Part of a small language model's weights.
Training: 168M tokens, 10242 steps.
MLP neurons of a small language model. Each row is named by its layer, matrix (up: input weights) and neuron, and shows model dimensions 64-191. Each number is 200 + 30 x the weight over its row's rms, rounded and kept within 0 to 999.
Before each neuron's rows, "fires on" lists the tokens most often at its 100 highest values on Wikipedia text that the model never trained on.

fires on: " comm", " |", "red", " the", "a", "pl"
L11.up550,254,201,224,221,176,123,213,163,169,169,174,204,202,212,195,200,163,169,182,171,159,224,124,204,208,209,155,202,219,184,203,214,167,200,191,201,227,179,173,225,258,221,195,211,166,217,194,219,236,215,196,160,129,215,155,165,207,205,178,191,193,178,210,202,199,207,216,210,205,174,226,189,219,241,192,227,192,206,222,208,244,210,190,152,205,205,186,156,226,257,173,235,188,191,128,178,221,132,205,164,225,173,186,181,187,253,153,217,230,232,181,211,176,223,184,197,227,209,186,236,232,255,172,181,183,198,267,185

fires on: "op", "ter", "ge", "re", " •", "em"
L4.up628,221,259,217,207,203,157,210,194,176,188,220,144,181,225,253,217,198,223,171,227,211,174,179,210,182,183,202,220,253,246,248,195,221,204,214,226,156,192,174,177,175,195,233,228,185,170,238,174,213,213,174,236,157,254,203,169,241,149,163,195,169,186,223,193,188,163,217,235,195,228,187,219,134,207,188,240,208,218,234,227,204,142,183,221,145,227,192,188,163,244,240,176,212,174,207,228,213,213,166,194,169,185,243,176,204,147,177,173,179,145,193,230,217,196,212,183,197,178,251,182,225,200,185,220,182,236,169,266

fires on: " |", "it", "c", "vi", "em"
L7.up93,252,247,189,203,174,136,163,224,206,189,205,220,260,218,216,219,236,196,265,194,223,152,239,174,196,192,173,182,187,181,167,226,198,230,208,219,262,177,227,253,164,163,201,172,242,193,172,169,236,154,186,225,206,230,180,169,146,231,187,196,198,197,249,220,206,271,234,229,162,214,209,154,197,225,175,208,245,231,155,187,168,162,205,202,185,253,153,161,220,158,208,203,129,194,211,160,178,183,198,223,228,227,222,196,192,188,216,209,220,190,204,190,142,187,238,195,246,181,232,221,233,199,248,234,182,168,181,243

fires on: "ation", "ad", "ip", "ry", "ing"
L9.up501,189,198,194,177,215,180,182,168,192,247,193,158,217,200,135,180,240,176,249,185,169,242,172,242,227,180,183,127,170,223,218,228,179,226,209,254,122,194,142,170,216,191,178,163,213,196,150,145,238,204,174,214,207,210,241,183,194,231,218,234,203,167,156,155,173,208,229,235,237,228,194,249,174,167,197,163,195,180,249,255,217,242,168,243,164,217,154,274,179,139,174,187,162,171,183,227,233,267,208,220,239,171,173,198,237,191,191,205,254,192,177,212,236,161,136,214,200,167,228,231,243,202,183,191,169,200,200,214

fires on: "h", "g", "l", "act", "ph", "m"
L10.up284,166,191,233,230,180,210,145,209,219,203,167,240,178,236,205,199,225,148,168,159,156,245,173,166,215,197,246,198,178,209,184,198,250,167,225,167,177,181,194,215,213,190,187,159,159,198,181,228,180,199,171,164,232,216,212,178,161,214,191,214,166,198,210,204,209,170,182,245,224,237,185,186,151,277,190,243,180,178,229,183,198,175,209,205,234,186,195,180,208,212,157,242,181,205,251,183,223,174,173,200,252,203,187,239,160,183,199,183,214,206,229,189,230,209,193,196,225,234,281,260,131,251,203,222,208,260,180,213

fires on: "ut", "f", " of", "\n", "ot"
L7.up66,175,178,171,174,231,223,213,187,170,216,180,250,213,191,218,171,179,187,246,180,205,236,156,189,191,204,207,219,138,219,216,205,189,189,206,162,181,204,175,170,203,190,210,226,161,176,210,183,186,190,151,219,231,171,101,190,200,137,209,226,179,185,202,186,191,217,193,223,237,204,212,228,202,225,171,219,221,167,204,163,217,241,243,163,170,183,266,205,136,220,179,245,185,201,220,195,156,214,197,240,185,190,135,229,192,185,215,212,178,200,156,169,256,196,231,235,155,209,264,229,222,239,181,257,194,205,218,139

fires on: " their", " its", "ic", "'s", "ag", "al"
L7.up566,209,229,199,254,193,198,208,239,148,194,225,143,205,197,250,154,262,182,168,234,145,192,196,224,206,156,165,167,178,174,167,178,213,185,146,199,163,209,246,197,217,203,140,205,226,185,212,217,252,198,148,162,187,209,168,197,222,151,192,174,216,180,209,212,249,239,188,209,216,207,156,144,162,175,225,258,173,240,219,202,216,236,263,203,188,197,165,194,211,237,147,229,166,218,196,221,184,203,242,155,160,175,237,209,171,238,188,201,233,195,238,203,170,263,200,170,204,192,270,232,223,202,245,178,146,207,216,227

fires on: " ad", "le", "te", " j", "j"
L6.up592,170,173,224,156,217,200,214,163,172,193,166,206,210,221,224,259,156,166,193,177,221,105,173,173,165,193,234,206,150,183,215,187,196,213,249,157,215,241,197,223,188,161,167,209,175,221,214,201,138,198,208,207,136,189,201,207,252,198,254,250,206,212,164,201,239,197,168,212,199,166,147,219,166,265,247,213,242,246,187,272,235,223,160,200,161,216,160,214,207,156,152,245,206,229,228,231,206,203,224,196,256,211,196,159,175,225,162,157,210,221,208,207,198,238,212,204,186,211,219,213,215,214,196,184,211,221,232,195

fires on: ";", " (", "\n", " ", " —", " –"
L6.up708,156,226,180,179,174,193,193,219,178,174,168,191,199,225,230,199,201,159,167,227,197,139,194,191,208,246,242,159,160,231,207,216,238,257,199,183,226,204,188,237,206,215,161,162,195,183,196,200,194,157,187,263,196,183,230,204,226,207,168,238,230,175,209,215,206,176,173,177,209,188,209,248,250,257,173,169,163,178,231,181,177,191,255,232,178,205,186,223,233,139,181,163,181,218,134,180,194,213,204,163,160,243,123,229,212,275,159,168,176,224,199,165,196,230,211,244,236,190,233,192,241,179,163,212,175,214,225,172

fires on: " f", " re", "===", " act", "|", " com"
L11.up585,195,225,227,157,191,168,249,222,186,225,239,223,213,218,234,188,202,144,232,228,222,195,205,171,264,158,223,160,164,158,206,181,175,251,218,154,118,190,211,176,264,209,208,225,136,212,196,165,202,201,155,166,160,183,209,235,206,167,192,175,158,173,220,207,206,213,222,175,241,198,227,185,150,222,243,163,204,148,206,189,182,221,235,191,230,226,160,200,187,275,221,213,208,203,187,215,242,199,170,196,221,214,217,194,179,241,176,228,148,158,214,195,136,164,221,208,224,173,160,184,212,191,188,201,134,179,210,238

fires on: " W", " s", "it", " V", "ra", "oin"
L7.up621,203,221,220,153,252,236,241,175,218,278,177,189,226,253,190,162,178,178,237,219,169,250,235,212,241,229,181,194,170,165,224,202,161,177,242,163,198,178,231,218,178,208,222,139,188,181,164,213,164,222,265,255,250,164,160,219,227,224,179,181,238,194,184,199,243,198,163,221,216,158,231,172,127,187,210,135,204,160,188,224,132,134,200,231,265,207,155,195,167,186,165,166,184,237,151,206,229,220,181,244,193,205,212,183,150,229,236,197,188,137,192,182,206,220,241,196,192,247,183,187,232,200,159,182,197,214,196,150

fires on: " |", " W", " r", " or", "v", " &"
L9.up686,206,207,175,165,196,129,155,217,182,157,195,249,192,260,187,225,218,246,166,168,212,205,192,211,231,213,171,214,235,240,210,217,190,166,164,160,234,163,196,234,212,188,193,211,240,194,169,192,231,258,248,266,239,249,148,176,286,171,153,163,167,230,261,253,170,177,210,220,194,182,143,189,186,195,204,176,197,231,200,232,178,252,183,226,187,162,194,211,204,233,253,178,223,244,184,197,221,191,244,202,174,195,188,243,169,210,176,198,220,224,184,181,199,150,190,147,198,188,168,203,169,202,166,164,208,215,219,172

fires on: " re", "ro", "it"
L10.up268,223,203,214,251,233,196,196,190,213,223,163,201,205,235,159,183,216,179,171,226,222,234,178,208,199,193,195,167,176,203,217,217,176,186,185,129,175,165,210,217,240,199,227,199,193,235,172,212,160,164,190,175,180,150,208,231,150,170,216,206,166,196,240,190,178,258,203,210,204,160,147,218,196,247,188,163,207,181,232,207,200,226,187,162,151,219,175,224,228,233,205,226,218,246,235,186,225,245,128,206,197,211,213,164,225,252,202,202,230,127,183,206,191,171,175,184,189,200,214,171,168,277,200,224,152,208,162,174

fires on: "ir", "er", "le", "ut", "al", "re"
L5.up215,238,160,204,192,187,235,285,184,194,150,178,175,214,204,243,152,214,168,172,214,181,224,151,184,226,193,217,228,176,220,222,197,163,182,199,153,211,239,167,207,166,213,199,137,214,177,163,165,253,172,196,236,197,189,191,229,228,190,151,189,259,193,184,234,179,198,197,245,169,139,268,157,171,210,208,231,218,263,211,233,228,211,187,216,161,180,171,207,168,245,256,192,228,196,219,224,165,222,233,216,135,228,147,155,210,251,176,132,193,213,186,186,212,242,211,194,206,213,217,179,184,186,203,268,179,222,207,153

fires on: " |", "c", "p", "as", "ation:", "ph"
L5.up285,230,218,205,154,153,165,213,180,216,226,197,200,174,214,193,203,183,154,193,201,149,172,192,182,212,187,138,244,176,192,194,190,195,202,190,243,245,208,260,245,225,192,197,211,223,211,169,196,216,195,208,205,186,213,190,211,188,257,158,182,196,129,223,230,245,160,211,207,219,192,186,246,217,204,149,191,226,164,179,144,208,217,234,216,241,187,175,184,249,188,215,184,219,137,225,216,207,169,171,230,206,251,159,223,213,170,256,216,200,150,213,189,190,199,197,170,236,184,232,228,248,187,220,192,244,217,219,229

fires on: "er", " M", "at", "om", "in"
L9.up169,170,196,172,220,189,208,173,209,138,199,129,239,205,202,212,164,202,211,213,172,227,238,185,175,276,225,160,209,228,156,248,175,246,122,200,205,217,180,180,240,221,185,225,182,157,207,185,162,239,114,191,202,216,208,139,199,197,221,197,141,187,165,248,149,205,211,219,229,147,174,208,191,225,204,188,172,195,237,236,232,183,188,185,193,251,200,197,235,207,212,196,217,226,110,187,199,142,221,191,164,249,199,210,168,239,167,231,194,206,131,168,205,220,240,233,232,167,216,209,235,204,182,204,227,163,214,235,213

fires on: "v", "ang", "b", "c", "im", "ut"
L7.up94,225,181,207,211,204,120,212,179,183,230,187,176,167,202,264,251,233,219,172,173,195,221,270,234,213,209,220,198,123,156,202,217,197,178,188,234,149,198,217,188,163,211,202,194,208,251,209,213,233,179,223,186,197,213,190,159,211,208,216,186,180,202,253,176,247,140,228,185,241,264,256,182,221,202,207,167,232,157,154,221,244,197,201,212,211,210,233,138,191,211,226,189,176,225,158,209,238,191,205,254,222,205,253,162,171,281,176,216,225,202,183,172,169,163,141,178,194,195,207,213,204,172,173,186,186,246,192,186

fires on: "re", "er", "v", "id", "ter"
L5.up432,210,196,168,182,153,191,161,233,250,137,174,161,178,227,230,228,252,188,203,188,188,268,186,213,174,179,236,174,203,223,224,172,196,189,177,201,190,176,182,179,152,205,262,173,233,181,273,207,208,195,182,237,170,192,137,177,210,185,183,175,164,127,226,188,205,174,191,245,202,203,164,204,167,222,191,239,213,196,206,223,234,218,185,182,195,177,196,200,133,186,244,143,233,186,233,214,234,248,236,157,208,208,219,168,207,220,190,197,161,189,190,188,173,238,204,172,222,172,234,171,202,208,229,302,208,224,166,187

fires on: " con", " under", " ag"
L4.up249,224,211,134,259,204,198,209,213,204,172,165,183,212,226,178,177,239,133,187,207,210,229,245,230,151,112,173,205,184,188,240,196,257,177,156,186,180,171,160,235,240,257,181,244,212,203,167,203,231,224,194,159,207,179,191,212,214,168,181,185,201,229,217,171,193,192,159,222,177,153,139,196,161,214,178,218,210,206,242,221,138,189,189,199,207,248,233,166,165,204,181,204,179,185,255,228,215,211,165,242,166,218,210,223,227,190,209,221,192,213,219,159,268,227,172,217,168,176,197,206,227,236,186,200,178,205,258,218

fires on: "ag", " form", "ed", "on", "oin", " under"
L5.up430,210,263,181,209,233,201,226,171,233,169,199,156,186,223,231,221,226,188,251,192,227,237,199,227,179,130,211,179,169,232,238,202,182,181,136,176,165,193,195,233,243,248,210,250,180,164,141,227,215,207,168,173,253,204,251,254,251,203,203,163,157,233,213,176,211,223,145,173,234,183,163,194,197,189,139,193,161,196,215,248,176,183,197,210,219,202,194,230,161,174,221,164,208,174,213,244,168,203,234,215,174,170,217,170,155,213,181,221,171,215,183,188,212,218,184,215,233,133,224,225,230,179,192,240,192,152,207,225

fires on: "us", "al", "ag", " of"
L6.up683,175,188,220,256,195,183,188,227,132,240,211,170,223,164,188,159,218,161,235,185,212,205,198,203,234,201,182,151,155,189,182,250,176,191,189,156,125,146,225,235,194,226,178,220,135,169,174,213,233,223,196,157,205,236,209,224,215,175,133,259,243,184,210,246,215,224,210,180,212,259,249,153,163,230,222,195,215,212,197,201,221,195,220,211,186,184,219,216,174,240,208,213,217,174,197,245,180,206,245,174,219,197,178,196,196,251,229,162,197,223,265,173,186,150,188,135,194,260,226,208,177,201,224,195,219,167,211,201

fires on: "ing", " part", "ation", " h", " the", "ost"
L10.up63,186,180,165,195,183,179,224,191,184,173,217,222,234,151,243,175,185,203,189,177,140,198,210,215,150,242,216,161,173,203,202,202,199,199,179,226,202,133,198,179,244,211,224,140,245,214,164,171,217,192,159,177,235,207,201,175,233,201,298,225,209,199,239,180,164,187,262,192,192,200,144,228,207,190,215,227,174,198,245,239,252,196,160,212,245,188,190,223,236,122,182,188,183,151,227,202,193,172,236,204,261,134,216,158,181,198,201,197,187,205,193,188,212,199,163,225,208,236,224,226,183,161,176,201,192,152,213,169

fires on: "ed", "ad", "u", "an", "pt", "pen"
L5.up598,198,151,171,193,200,187,245,219,213,228,194,173,241,181,188,172,192,178,236,178,216,187,194,266,201,194,155,203,186,267,213,181,226,207,266,214,214,238,223,194,221,193,170,235,171,257,188,160,168,130,198,217,206,153,158,213,186,235,198,176,201,240,222,191,281,167,147,207,179,195,202,233,189,187,148,206,227,253,236,200,214,171,219,222,260,215,236,237,208,206,233,214,206,154,166,173,203,218,164,191,248,202,194,258,139,241,144,198,206,185,169,138,196,205,212,218,171,182,214,229,254,209,185,239,125,178,218,195

fires on: "ar", "te", "in", "d", "ond", " and"
L6.up485,194,193,216,186,209,217,224,194,238,182,153,190,187,205,201,236,209,207,192,203,205,204,191,201,172,154,249,210,204,182,251,159,140,171,230,163,203,231,256,168,223,172,209,215,195,269,256,190,180,242,215,215,244,227,186,151,232,172,202,156,263,231,173,176,192,184,239,217,224,207,158,157,201,206,178,172,200,134,215,251,197,230,232,192,221,190,110,194,197,136,172,153,239,198,200,218,189,214,243,223,186,199,200,208,212,238,247,189,163,216,165,217,206,243,147,194,143,203,213,171,183,190,164,223,223,184,182,240

fires on: "ag", "b", "um", " ag", "ing"
L5.up310,223,184,212,191,242,190,203,193,198,248,180,192,240,143,212,189,161,156,179,216,212,172,234,147,196,150,214,190,232,184,231,167,168,180,131,232,195,205,205,290,225,144,103,204,225,219,191,243,192,199,225,170,225,209,175,221,210,198,194,217,190,174,226,204,193,221,173,187,159,200,163,204,181,194,237,249,209,216,261,258,182,198,203,159,228,247,186,162,174,223,209,226,168,199,211,215,234,230,241,218,185,217,160,193,200,220,215,239,171,215,213,264,218,226,203,160,155,197,181,185,221,162,177,217,217,205,251,232

fires on: " d", " ", "\n", " ex", " n", "1"
L10.up526,237,180,199,179,153,172,137,160,207,260,232,124,207,193,214,199,219,282,217,191,264,239,208,172,194,240,189,202,170,176,185,237,197,129,193,149,183,172,211,229,263,212,175,202,211,216,177,164,201,201,204,204,230,228,181,199,214,188,236,182,213,183,221,175,143,232,196,197,173,201,199,200,176,236,220,156,215,156,169,199,224,144,181,205,211,192,227,201,203,148,259,230,219,158,171,233,186,194,201,201,187,215,210,186,180,222,243,194,125,221,231,182,209,189,257,232,240,190,236,153,200,163,168,256,175,189,225,237

fires on: " T", " L", "\n", " A", " but", "f"
L10.up64,176,226,190,187,159,186,220,236,243,170,129,215,230,175,175,172,210,175,176,148,185,217,207,198,228,167,194,192,190,205,227,189,225,252,177,202,197,177,222,233,207,174,236,127,143,187,257,217,236,164,209,202,188,178,209,194,169,198,205,198,215,233,280,238,251,171,173,195,255,199,186,224,155,196,179,214,199,188,171,213,202,187,179,236,199,184,159,185,174,187,153,208,215,184,192,201,203,129,167,228,174,215,145,189,198,217,224,239,203,208,147,241,235,258,201,189,173,211,206,179,193,160,209,169,185,223,223,166

fires on: " C", " Ass", "er", " Gen"
L10.up350,169,199,191,199,221,161,206,194,252,207,187,211,137,180,225,166,234,168,212,157,213,199,166,167,151,252,260,195,239,206,225,160,201,233,227,214,215,191,195,222,184,174,169,217,161,182,174,241,205,193,153,241,261,232,220,192,189,209,227,222,237,176,174,195,170,213,238,230,179,185,169,249,183,241,249,216,215,191,146,257,210,205,201,165,199,208,225,173,244,206,179,269,174,188,112,186,243,185,162,207,199,243,154,220,147,234,189,216,172,183,146,226,162,138,232,256,189,201,241,212,205,201,219,164,201,208,162,223

fires on: "v", "f", "w", " s", "ch", " f"
L11.up64,195,183,273,178,202,187,205,195,194,212,210,225,212,237,229,214,190,151,149,224,221,225,153,177,195,261,204,204,244,267,211,185,211,220,195,251,169,188,203,182,258,248,188,197,200,183,130,186,194,191,190,245,174,247,156,173,187,197,237,139,195,152,219,206,210,128,189,168,206,195,185,200,210,195,291,252,234,174,230,184,223,209,220,225,226,176,171,188,216,234,158,157,194,186,219,240,209,194,217,191,188,177,188,204,184,206,184,202,226,158,198,209,218,192,196,204,216,165,215,207,196,220,220,200,202,209,159,170

fires on: " was", " he", " He", " his", " as", " |"
L4.up352,254,266,244,183,145,174,179,176,244,186,175,230,203,187,217,204,177,230,229,219,162,175,214,165,224,191,244,243,182,212,238,172,209,199,182,211,194,235,187,229,227,231,211,197,194,204,219,216,186,189,233,159,213,220,142,243,153,161,267,163,229,155,205,209,176,243,202,196,173,169,188,255,154,192,195,185,236,208,188,181,169,227,171,194,143,187,222,220,225,214,178,161,219,202,236,172,189,163,243,117,210,221,212,219,179,238,199,216,197,166,192,203,228,225,209,221,207,233,196,236,182,212,163,211,204,170,167,174

fires on: "r", "t", "b", "f", "-", "a"
L9.up331,191,207,183,225,265,157,194,202,215,203,130,187,152,230,174,182,170,288,164,206,213,241,211,179,207,219,210,189,218,194,185,144,245,217,207,186,162,243,228,241,179,220,232,209,177,201,166,205,219,160,148,194,201,204,207,180,189,198,229,200,173,187,201,237,170,190,194,206,206,218,218,204,203,200,257,151,183,238,199,235,110,216,233,262,182,183,156,203,176,206,187,189,207,206,160,150,258,227,213,183,243,155,215,171,154,190,172,210,174,190,184,197,231,118,236,163,210,240,226,127,216,187,194,193,203,231,209,200

fires on: " w", "-", " W", " |", " st", " f"
L10.up476,219,160,207,173,209,155,171,254,226,193,180,204,181,138,268,196,179,187,152,166,185,210,172,184,232,196,202,160,177,156,228,204,293,217,132,169,221,210,165,194,220,213,202,212,192,218,169,168,168,195,179,206,229,251,203,176,205,223,209,217,191,217,178,180,186,248,207,168,221,161,167,146,170,188,199,185,218,257,235,189,176,220,151,181,186,230,213,200,234,228,134,249,244,190,145,214,194,193,183,227,186,240,198,188,229,175,270,225,214,215,197,208,201,212,243,193,167,215,216,211,201,220,256,233,239,142,187,199

fires on: "\n", "H", " H"
L9.up322,181,183,194,171,225,211,196,209,207,166,200,183,231,175,198,154,213,164,254,197,168,237,190,149,278,189,183,151,188,189,216,204,226,188,159,126,146,179,213,219,164,193,224,196,158,236,210,136,241,250,165,197,169,204,147,208,193,209,193,222,151,247,155,242,188,219,180,197,224,233,212,220,175,194,188,217,198,189,200,236,182,185,215,169,213,200,181,183,132,195,196,250,229,171,177,255,241,159,237,194,181,220,209,240,212,177,224,213,203,197,205,187,221,232,188,225,174,228,221,227,218,216,166,170,172,209,254,133

fires on: "\n", " and", ";", "),"
L9.up668,220,211,216,175,210,162,168,225,185,250,204,192,170,219,169,193,206,171,209,215,195,194,174,210,219,166,215,169,197,220,263,193,235,235,174,238,238,176,165,247,241,249,164,164,266,210,184,166,221,163,191,194,194,211,235,248,251,194,191,221,187,195,164,192,194,217,212,178,231,201,210,225,193,190,213,198,161,173,185,217,132,170,206,212,197,251,242,230,232,166,179,187,193,236,186,159,221,139,217,104,225,236,185,192,157,206,192,218,229,140,157,236,220,180,190,204,254,179,256,146,181,153,176,216,184,195,175,159

fires on: " st", " w", " ne", " con"
L11.up435,214,210,162,214,260,176,203,224,189,189,225,163,213,218,236,248,144,187,211,136,163,164,186,209,224,236,151,232,168,186,160,256,231,194,157,193,230,197,238,186,196,201,243,186,177,194,186,204,207,236,201,232,228,214,187,238,214,222,151,148,243,251,157,212,199,216,244,189,236,199,187,217,200,183,222,212,229,234,187,151,225,224,180,118,181,216,217,186,181,236,207,217,233,183,131,225,131,189,214,245,115,180,159,168,211,199,250,237,203,229,219,142,228,187,167,175,180,163,170,207,167,182,232,192,248,163,202,217

fires on: "l", "h", "t", "ter"
L7.up693,174,206,196,220,213,196,136,202,226,257,202,204,194,225,240,180,188,191,142,246,198,226,188,176,253,164,220,176,217,182,241,217,195,184,212,148,228,237,197,199,216,181,124,238,218,211,149,233,157,259,176,188,250,191,212,225,265,157,188,178,223,227,172,171,178,199,171,158,192,263,155,165,174,186,187,205,196,194,211,172,157,165,248,212,216,190,173,157,194,247,173,217,222,223,199,172,223,166,163,197,201,223,157,236,171,144,179,216,157,189,180,194,183,168,210,176,209,139,220,228,158,209,183,221,205,268,198,222

fires on: "er", "b", "en", "ch", "c", "ber"
L9.up379,207,172,158,233,221,181,192,262,159,182,209,224,194,193,201,180,242,206,183,199,215,170,263,228,231,257,214,181,198,148,225,211,188,207,241,220,192,166,214,161,204,191,203,170,147,196,206,200,193,143,236,173,222,234,203,196,259,155,173,185,201,186,210,194,254,190,246,183,218,158,193,215,207,202,181,197,246,135,215,210,196,269,199,218,189,223,198,129,205,237,241,210,202,218,196,229,202,141,232,256,235,218,144,190,245,224,155,227,201,204,187,204,155,191,190,216,187,221,235,157,213,232,187,244,213,216,189,199

fires on: " ele", " includ", "te", "ut", "le", "os"
L9.up624,217,224,278,172,212,196,249,212,157,226,225,199,247,280,181,216,216,158,203,220,201,181,155,154,166,203,190,243,143,199,245,227,196,228,219,196,162,205,191,176,174,185,192,209,240,247,162,188,165,186,152,237,141,249,232,213,211,168,213,212,145,263,176,201,239,242,118,204,183,223,213,150,187,222,270,235,225,179,198,236,204,188,215,178,192,190,148,207,254,200,196,184,173,222,198,225,210,202,226,225,199,204,189,201,169,212,134,215,187,227,181,149,181,153,162,181,196,172,210,159,221,204,229,200,211,138,177,186

fires on: "f", "c", "est", "ct", "ict", "h"
L7.up323,190,186,255,230,288,134,178,198,140,263,214,161,187,193,184,227,188,185,183,213,203,191,213,164,184,194,179,202,209,192,237,173,208,217,221,204,191,172,236,180,175,244,196,207,214,192,217,229,181,211,237,196,170,185,236,218,247,207,214,161,214,190,135,239,239,202,226,227,149,123,192,235,218,245,110,202,234,214,188,211,235,203,148,160,255,204,223,191,161,201,194,181,194,278,183,195,169,179,268,206,215,214,198,200,189,214,248,195,139,170,168,169,208,214,213,178,219,217,227,220,227,240,215,186,154,202,167,200

fires on: "h", "and", "u", "ed", "c", "ru"
L6.up414,167,239,176,196,179,187,199,203,223,214,219,149,237,163,229,185,222,227,197,211,149,184,217,162,208,211,198,227,220,206,244,183,184,237,234,199,231,246,244,196,248,194,187,175,247,248,174,187,173,135,203,171,212,182,249,234,190,212,232,190,235,207,187,253,207,197,187,213,206,171,228,247,192,204,168,190,215,206,235,183,219,208,160,205,287,220,147,168,245,224,192,151,248,247,142,218,140,197,176,176,219,185,260,245,127,210,169,200,134,220,211,187,229,194,202,225,230,174,211,214,192,174,263,230,174,167,153,229

fires on: " of", ":", " ", "\n", "te"
L6.up734,200,192,226,232,128,135,197,233,203,189,220,151,211,197,248,221,218,196,213,215,161,164,181,182,196,216,228,175,203,211,156,212,201,164,154,184,186,159,228,247,194,101,164,223,221,262,175,190,228,162,204,226,201,164,204,240,197,195,254,211,162,157,212,212,199,221,236,144,203,250,262,259,198,227,207,193,208,217,260,231,213,155,226,227,214,219,182,192,195,159,258,225,195,154,214,172,220,190,215,173,181,198,147,209,180,253,182,199,177,213,245,219,204,220,167,227,231,182,238,171,191,168,157,209,175,244,249,199

fires on: " cont", "ap", "ag", " ag"
L4.up118,202,212,223,211,239,214,189,194,189,207,185,189,159,149,193,177,196,144,190,234,178,247,165,202,180,97,240,199,226,221,233,173,260,172,186,167,150,197,171,197,185,204,197,256,230,220,201,224,182,219,181,204,244,190,198,154,189,178,204,153,199,196,287,196,191,185,226,175,201,206,205,182,183,237,195,171,199,224,215,231,189,167,189,203,208,226,191,172,115,196,199,244,165,175,245,223,273,258,239,273,206,217,201,153,212,211,214,210,195,213,233,225,209,229,208,180,248,214,170,245,248,144,196,209,167,129,142,214

fires on: ",", "\n", "s,", "),"
L10.up577,221,175,193,129,198,220,181,199,226,182,203,215,178,218,197,208,215,173,199,158,186,211,263,186,199,191,231,170,217,248,131,149,268,211,174,179,196,156,228,259,230,253,184,164,202,166,186,196,250,168,219,249,183,212,226,216,181,220,217,215,240,218,158,176,200,266,158,165,194,210,168,263,211,222,176,156,162,261,218,204,179,208,210,234,218,263,206,253,276,180,194,205,212,245,214,111,166,186,218,193,179,200,211,217,176,216,195,203,161,162,177,192,111,157,196,216,182,202,233,205,219,180,245,224,203,221,216,180

fires on: "A", "in", " in", " A"
L10.up327,204,187,187,165,145,181,170,210,163,230,167,228,140,185,224,186,231,183,176,154,260,226,195,244,203,216,262,238,224,134,177,188,181,184,219,209,246,200,214,228,186,183,163,198,207,208,152,166,228,156,155,239,236,171,203,217,239,177,227,120,196,196,247,205,240,221,199,227,216,237,227,230,184,155,248,261,264,238,244,201,214,180,143,187,233,224,210,180,177,181,170,248,217,161,190,209,229,168,209,152,190,234,174,150,152,196,188,237,203,204,160,214,220,204,209,164,169,239,175,183,196,163,207,195,178,190,187,252

fires on: "o", "ens", "qu", "red", "pl"
L5.up130,159,196,186,169,166,176,183,143,190,206,242,194,225,207,255,222,199,226,147,183,158,267,199,211,194,226,192,170,199,161,190,214,194,222,175,128,189,227,209,256,213,246,214,227,189,209,223,199,190,183,231,196,230,234,165,191,199,217,166,170,253,240,226,217,255,206,157,215,232,165,247,168,242,218,137,198,214,274,237,260,232,209,220,238,144,211,204,194,225,198,166,179,178,186,189,217,163,171,203,177,253,207,166,175,203,235,232,205,206,190,204,212,197,216,170,161,169,209,205,214,267,195,159,211,160,199,237,158

fires on: "re", " 6", " 7", " 5"
L10.up329,229,207,157,207,230,166,193,265,235,190,221,217,206,207,203,255,210,154,197,242,177,190,213,218,207,180,217,142,217,160,247,213,212,190,242,230,224,246,272,168,184,220,206,172,178,215,184,202,251,180,205,183,189,180,186,167,242,194,163,151,209,184,208,253,142,157,215,214,202,214,166,194,167,186,211,180,231,229,223,192,222,210,227,216,170,208,239,259,196,204,176,232,194,196,196,119,250,174,204,211,220,212,219,198,136,221,188,220,207,218,239,218,169,172,205,197,226,228,177,218,168,224,249,270,124,202,182,225

fires on: "ir", "ad", "er", "in", "A", "th"
L6.up751,193,166,204,186,217,186,208,244,217,200,193,265,206,193,218,191,240,179,205,148,201,246,218,206,168,159,197,191,174,197,205,192,251,175,226,228,200,207,159,152,205,148,197,196,192,240,194,188,184,123,207,203,232,159,152,213,241,226,168,166,227,169,227,186,207,213,233,232,260,158,173,165,172,215,223,276,191,235,197,224,244,214,216,239,252,154,143,156,203,237,187,233,157,153,189,184,163,203,186,178,195,243,213,143,216,198,145,204,180,186,167,184,190,210,209,240,246,213,107,225,216,189,215,190,174,184,234,245